Weights of a small GPT-style language model, trained from scratch on English Wikipedia: no biases in attention or MLP.
MLP neurons of a small language model. Each row is named by its layer, matrix (up: input weights; down: output weights) and neuron, and shows model dimensions 192-319. Each number is 128 + 32 x the weight over its row's rms, rounded and kept within 0 to 255.
After each neuron's rows, "raises" lists the tokens whose logits its output raises most directly, leaving later layers aside.

L11.up663 [162 117 182 136 165 103 173 176 122  85 141 128  91 118 130 115 141 105 111 126 115 135 149 103  89  58 120 111 134 116 101  85 116 182 153  96 158 170 118 142 147 108 154 181 115 174  65 164 124 113 132 124 106 153 194 101 113 119 218 177 145 115 151 131 121  87 135 134 147  53 118  92 118  64  88 147 180 129 157 128 106 124 200 145  80 180 154 178 192 117  90 159  96 188  93  93  86 127 129 136  79 121 117  76  98 147 126 144 124 160 117 135 144 205 115 213  74 153 114 108 142 155 156 128 115 130 125 110]
L11.down663 [116 118  90 165  38 143  92 167  87 161 123  85 123 132 132 101 183 153 137  75 137 139 151 143 124  90  56  96  95 122  98 206 158 129 168  94 233 103 190 146 132 146 158 127 141 159  75 112 101 158  58 173 143 106 163 125  88 182 151 111  29 171 118 111 114 140 114 166  80 215 187  55  64  91 146 125 129 103 191 115  98  95 122 109  70 145 114 104 128 124 156 114 109 172 140 118 142 131 152 120  96  99 145 137 112 163 111 138 102 114  90 170 152 128 165 134 172  71  93 133 121  98 122 166 100 142 118 116]
raises: "ched", "cher", "row", "hed", "p"

L7.up1390 [151 177 126 155 134 110 110 133 125 118 131 146  71 123 129 159 128 167 114 148 100 157 136 152  67 177 140 151 104 143 109 182  74 208 120  81 164 137 128 180  84 152 100 156  68 158 131 119  88 109 170 125  91 110 107 128 145 128 162 129 144 155 147 187 116 105 104 150 109 123 132 114 229  92  95 168 130 149 129  63 108 162 132 129 170 166 185 159  92 158 170  68  93 136 142  93 106 138 114 149  94 123  96  92 121 168  73 106 167 163 137 104 114 111 172 103 140 118 117  97 145 132 149 169 206  70 166  64]
L7.down1390 [143 152  87 128 139 156 119 152 155 147 103 136 167  72  89  99 117 185 114 160 158 168 127 159  80 123 135 177  95  98 149  88  75 114 173 115 137 129 118 139 101  84  99 119 112 138 124  43 120  89 158 139 102 103 113 170 165 149 110  97 120 167  99 174 167 148 145  38 171 120 103  81 124 124 107 181 101 189 148  95 181 132 145 172 137 100 108 202 133 155 109 137 165 208 201 100 189  91 121 138 103 112 114 119 139 164  90  72 133 122 130 172 106 148 127  64 130 123 141  92  94 156 174 164 148  58 102 139]
raises: "istry", "ical", "ons", "xt", "other"

L12.up1011 [112  94 169 105 129  92 124 167 112 106 126  94 147 159 149 130 133 117 137 136 120 162 161 154 162 163 187  65 169 164  94  81 140 100 139 148 102 104 162 132 129 103 162  47 138 137 149 129 138 172 146  92 105 102 144 172 140 124 130 156 184 174  94 102 132  87 145 133 157  67 120 158 142  75 104 100 123 103 132  95 151  94 147  74 153 127 136  67  76 108 121  99 131 170 122 160 102  98 107 112 161 195 146 135 146 105 136 154 117 132 131 155  74 143 107  87 178 121 133  70 114 150  56  92 160 161 139 114]
L12.down1011 [101  88 130  97 125  86 153 123 108 164 132 147 180  93  99 102 171 141 122 123 171 147 129 167  88 137 130 103 146 125 103 168 124 104 140 170 125 118  89 111 114 178 130 115  97  84 105 114 137 113 141  87 134  76 139 135 147 160 149 148 114  65 109  99  92 148 130  64  83 171 110 120 217 102 150 156 103 111 149  95 154 163 151 141  89 172 188 119 101 124 126 143 193 135 133 122 131 137 161  93 127 162 166 114 154 131 149 124 133 151 152 131  55 121 152 101 121  68  95 148 110 116 113 179 118 180 138  93]
raises: "ali", "al", "ales", "p", "rist"

L11.up1461 [133 101 125  98  64 102  91 157 149 124 144 139 122 113 111  93 133 163 130 151  95  94 174 127 121  77 146 157  71 176 104 149 134 154 101  57 145 130 131 126 135 135 147 113 167 140 168 130 116  86 152 154  58  94 115  84 141  78 139  91  99  41 109 149 154 125 113 151 142 168  85 128 123 103 108 133 124 123 139 164 174 171 216 151 195 143 127 152 143 162 151 162 101 165 170 132 141 122 157  87 186 107 131 112  84 158 123 132 144 143 122 142 140  99 140  58 125 144  55 121 127  35 178 150 121 100 125 125]
L11.down1461 [182 140  63 149 133 190 112 130 112 136 169 132 112  75 114 138 133 125 148 152 103 153  84 121 145  82 115 201 107 127 123 115 127  90 175 123 127 157  87 174 129 168 101  95 142 152 133  88 143 135 110 102 138 174 123 112 114 105 157  86 112 232 168 113 135 100 168 126  81 133 117 126 100 125 117 136 145 105 155 132  86 161 130 167 120 130 148 166 132  92 157 146 150 170 135 117 155 185 149 159  81 108 150  90 125 181 136  90  55 131  95 159 107 130 123 109 157 137 131 113  36 146 116  93 135 164  58 149]
raises: " to", " To", "rast", "ected", "ources"

L12.up265 [129 106  76 146 145 121 155 108 167 153 121 167 109 148 100 128 186 150 106  85 121 112 183 137 103 118 148  87 140 114  56 200  71  86 110  80 121 133 104  94 117 126 169 172 113 138 169 120 161  86 134 147 164 117 119 193  93 121 111 148 125 130  92  91  95 116 142 123 108 137  82 103  81  96 160 112 144  76 154 100  94 124 136 168 110 127 135 134 127 179 155 103  83 123 204 152 143 117 118  92 101 172 152 106 173 149 134 160 162 170 137 102 165 133 132 147 115 138 112 134 118  93  89 177 123 162 148 204]
L12.down265 [146 120 112 133  91 155 131 129 138 122  88 123 104 142 153 160 167 144 150 149 123  99  90 135 162 104 155 122 106 130 161 138 142 101  71 148  76 124 187  83 127 114 147 187 101  66  96 149 133 178 138 146 105 180 151 109 124 109 193  78 111 149 115 132 112 141 162 168  97  88 122  98  86 124 115 177 143 110 121 102 148 141 154 144  81  63 134 139 101  83 112 116 170  65 163  78 153 102 201 114 148 132 124 150 155 149 100  98 162 174  81 163 122 119 114 124 137 145  22  73 122 133  77 147 141 122 168 149]
raises: "uation", "ience", "iences", " with", "u"

L12.up1320 [110  73 115 108 185  73 141  64 143 133 147 172 131 158 134 160 152 139 113 135 174 142 140 129 146 113  81  85 150 143 182 118 121 140 135 109 153 113 175  47 145 139 139 151  99  79 111 118 113 147 152 101 167 160  89 137  62 100 117 162 154 133 197 162 130 148 110 120  97 152  72 114 126 165 117 125 112 130 140 142  95 112 146 173 117 167 134  83 139 108 129 124 142  56 111 132  93  96 132 141 151 139 135 151  99 133  50 150 104  96 137 126 116 136 102  99  91 125  85 118 108  99 138 182 101  94  92 114]
L12.down1320 [125  70 147 133 170 114 144  90  93 116  80 149 120 117  69 146 148  87 175 147 138 201 180 136  82  89 108 160 171 150 144 123  91 141  96 134 110 121 132 149 137 171 109 109 107 107 174 148 205  97 128 133 113 125 150 131  93  88 144 144 109 107 201 134 111 142 120  85 122  96  70 171  72 197 146 148  95 150 135  99  96  64 166 105 103 107  99 135 131 131 171 130 155 143 129 129  96 158 189 103 106  91 156 156 121  78 134 111 109  92 140 157 140 160  83 166 154 107 129 137 197 122 142 143  96 144  76 105]
raises: "ican", "ico", "ique", "ica", "ical"

L7.up894 [132 160 155 129 190  82 101 138 146  89 121 126 185 130 178 105 154  94 169  98 104 146 212 160  90  71 135 117 162 141 116 109 190 104 213 120 143 149 151 163 125  93 122 109  93 173  69 142 141 161 154  79 124 210 145 102 143  94  91  95 148 114 149 101 119 136 152 130  97  85 127 111 114 144 132 129 127 123  85 195 120 154 129 169 159 100 141 188 117 154 100 111 127 142 139 103 154 103  78 110  76 129 190  90  94 139 129 131 175 111 107 151 154 195 130 139 147  83 139 146 125 152 147 170 121 157 173  97]
L7.down894 [129 153 108 143  89 116 132 143 101 112 125 134 138 164  90 140 125 126 127 162 137 126 183  63 147 110  84 163 168 117 142 152 109 181 111  57 135  92 135 171 176  84 170 132 133 120 172  58  64 152 154 160 115 142 169 101 147 190 120 143 123 134 134 139 101 100 140 128 142 138  85  98 151 138 112  81  78 135 164  95  87  70 160 159 162 180 159 179 139 143 147 208 159 179  81  81 122 107 154 103 146 108 173 107 135 118  62 117 140 146 135 181 131 102 112 126 143 126  99  52 128 160  63 121 139 220 162 128]
raises: " others", " rest", " other", " related", " older"

L11.up326 [ 46  79 138 129  90 106 117 118  87  78 142  90 105 173 147 103 110 156 112 108 179 144 139 139 116 111 111  59 145 131 110 185 127 129 111 121  71 138 158 105 135 110 145 149 133 143 107 175 116  66 155 107 185 154 128 117 146  93  95 110 123  80 155 151 127 164 101 105  81 120 165 156 116 131 136 174 130 157  97  84 162 160 145  91 152 117  77 151 116  84 156 143 144 141 175 173 201 165 109  81 183  98 107 131 123 101 137 141  79  95 146 134 106 141 109 154 123 114 139 205 129 100  84 164 141 169 101 178]
L11.down326 [ 96 133 117 149 124 113 142 143 187 130 146 121 171 129 140 112  83 144 130 126 148 124 145 132 109 115  82  90 119 101 122 134  89 109 107 136 122 132 161 175 106  87 130 110 125 160 124 154 125 130 132  63 141 143  70  71 142  84 114 102 107 168 175 122 189 165 112  73 102 129 142 185 115 166 147 121 150 103  72 101 152 193 162 119 154 158 108 153 113 145 107 138 119  84 180 146  90 170 155 139 148 146 182 170 130  97  99  83 101 117 103 146 114  45 108 198 100  78 129 127 170 161 132 193 111  59 122  94]
raises: "ather", "ise", "ights", "und", "ious"

L12.up150 [162 155 118  26 128 126 120 155  92 159 117 152 115  84 133 129 106 103  81 101 107 163 139 111  88 152 150 165 115 164 138 165 166  98 106 111 166 109 153 141 112  97  91 166  93 105 128 104  27 118 110 148 134 176 165 144 148 101 126 139 118 133  67 146  92 202 119  74 205 160 139 102 176  88 148 100 160 137 121  98 125 101 159 199 190 127 112 157 110 163 141 138 146 104 123 134  98  94 172 148 150  74 147 104 102 126 127  90 117 157 161 134 119 131 149 149 148 116 180 124  72 132  92 121 105  96 117 145]
L12.down150 [124 140 110 126 193  94 158 161  89 120 110 164 156 116  60 136  97  88 105 125  98 120 142 158 114 128  89  24 146 142 144 127 101 133 135 152 153 150 125 165 116  91  95 139 133  99 146 136 133  96 158  91 123 194  99 113 178 102 156 150 143 159  54  96 105 128 134 139 126 129 104 132 112 137 108 162 106 111 178 109  64 148 100  91 165 101 139 138 111 115 119 175 182 150  81  61 109 113 171 118 124 132 205  70  65 118 101 163 121 122 102 110 126 124 161 209  99 101 172 153 108 120  81  93 174  63 144 190]
raises: "ure", "les", "ures", "uring", "ural"

L11.up343 [117 134 105 173 129 129 147  95 130 160  98 112 102 104 111 109  71 165 116 133 139  86 180 121 141 127 143 173 103 106  88  94 135 122 100  95 105 150 149 135  73 112 147 196  92 137  47 152 171 113 126 183 158 136 127  73 108 140 138  80 127  98 148 122  98 117 182 138 111 142  54 130 121 118 107 146 164 111  83 143 115  88 116 110 103 167 136 191 173  77 113 126  62 134  88 140 124  65  69 125  98 142 112  89 106 155  80  69 138 159 110  82 136 151 133 118 119 126  79 200 137 154  95 137 110 162 138  88]
L11.down343 [147 112 100 159 157 106 105 122 156 190  70 108 178  89  90 173 132 127 139 129 129  72 173 150 157 142 106 203 104 136 102  73 147  98 107 128 128 112 146 149  87 128 140 123  70 109  55 133 115 110 155 219  95 162 100 116  88 129 149 113 114  91 116  94 109 119 110 159 133 161 164 152  60 107 115 147 174  93 101 152 138  63 113 115 123  93 127  83 148 113 147 103  97 116  98 130 132 125 142 144  79 113 119  78  83 104 125 111 101 166 142 159 114 102 148  89 181 141 118 114 116  75 126 173 131 177 103 111]
raises: "iety", "iet", "ially", "umb", "ial"

L11.up1033 [141 139 116 135 164 147 111 111 111 163 155 143 110 103 124  85  79 159 164  70  86 172 168 121 119 129 108 137 162 157 110 151 175 120 198 115 128  97 112 156 141 149 120  98 147 162  73 147 156 167 130 156 123 104 120 133 104 142 139 102  92 118  85 152 153 164 126 127 135  80 109 131 141 120 112 105 114  89 110  50  92  96 169 133 146 112 153 118 152  94 131 121 110  95 117 178 158 152 152 181  89 151 154  67 119 132 114 134 141 188 145 128  65 100 133 134 162 130 159 103 130  96 105 165  83  92 105 143]
L11.down1033 [122  68  85 182 169  88 174 109 147 149 150 124 164 110 106 102 124 156 107 118 131 135 155 119 197 171 212 128 137 139 129 220 117 113  85 149  83  89 153 143 130 180 137 148  53 122 179 134 139 140 154 151 128 115 127 117 140 145 134 140 125 208 122 125 132 123 171 120 102  98 131 144 208 148 133 119 154 134 158 131  89 148 146  88 167 112 125 154 156 152 132 154 137 133 124 122 163  88 116 128 132  84 150 176 156 122 143  93 169  89  75 156 117  54 152 130 166 134 135 154 110 120 158  68 201 102 119  67]
raises: "°", "iment", "onst", "ional", "imin"

L12.up873 [149 115 109 137  80 151 144 101 124 139 113 110 180 174  76 120  72 153 134 120 141 169 134 102 126 130 144 119 121  32 119 168 142 177 124  75 120 152 142 129 121 112 109 126 136 119 117 105 162 163 168 141 163  85 162 123 120 135 167 121 153 124 138 116 121 175 141 108 169 100 141 116 152  67 109 173 126 109  96  90  95 150 106 142 150 148  79 108 125 111  66 154 132  77 102  84 160 153 173 203 199 184 111  88 115 151 134 122 130 133 139 129  91 152 159 164 125 167 182 172 138 152 136 159 148 107 199  58]
L12.down873 [155 128  85 120 119 142 140 138 145 146 129 133 173 187  57 128  98 133 144  89 189 109 107 111 153 110 125 198 109 122  80 156 109 136 123 121 100 114 142 119  88 129 107 153 129 139 135 142  95 149 113  68  86 125 115  90 126 113  94 107 130 178 136 108 160 109 118 167 128 156 181 174 186  80 112  91 142 104 144 146 125 134 164 158 149 146 101 151 149 143 102 151 143 108  99 112  81 120  92 141 130 167 135  94 126 125 126 104  72  85 169  88 118 141 158 187 123  92 146 160 142 126 118 137 109 119  90 168]
raises: "ly", " itself", "let", "ness", "ually"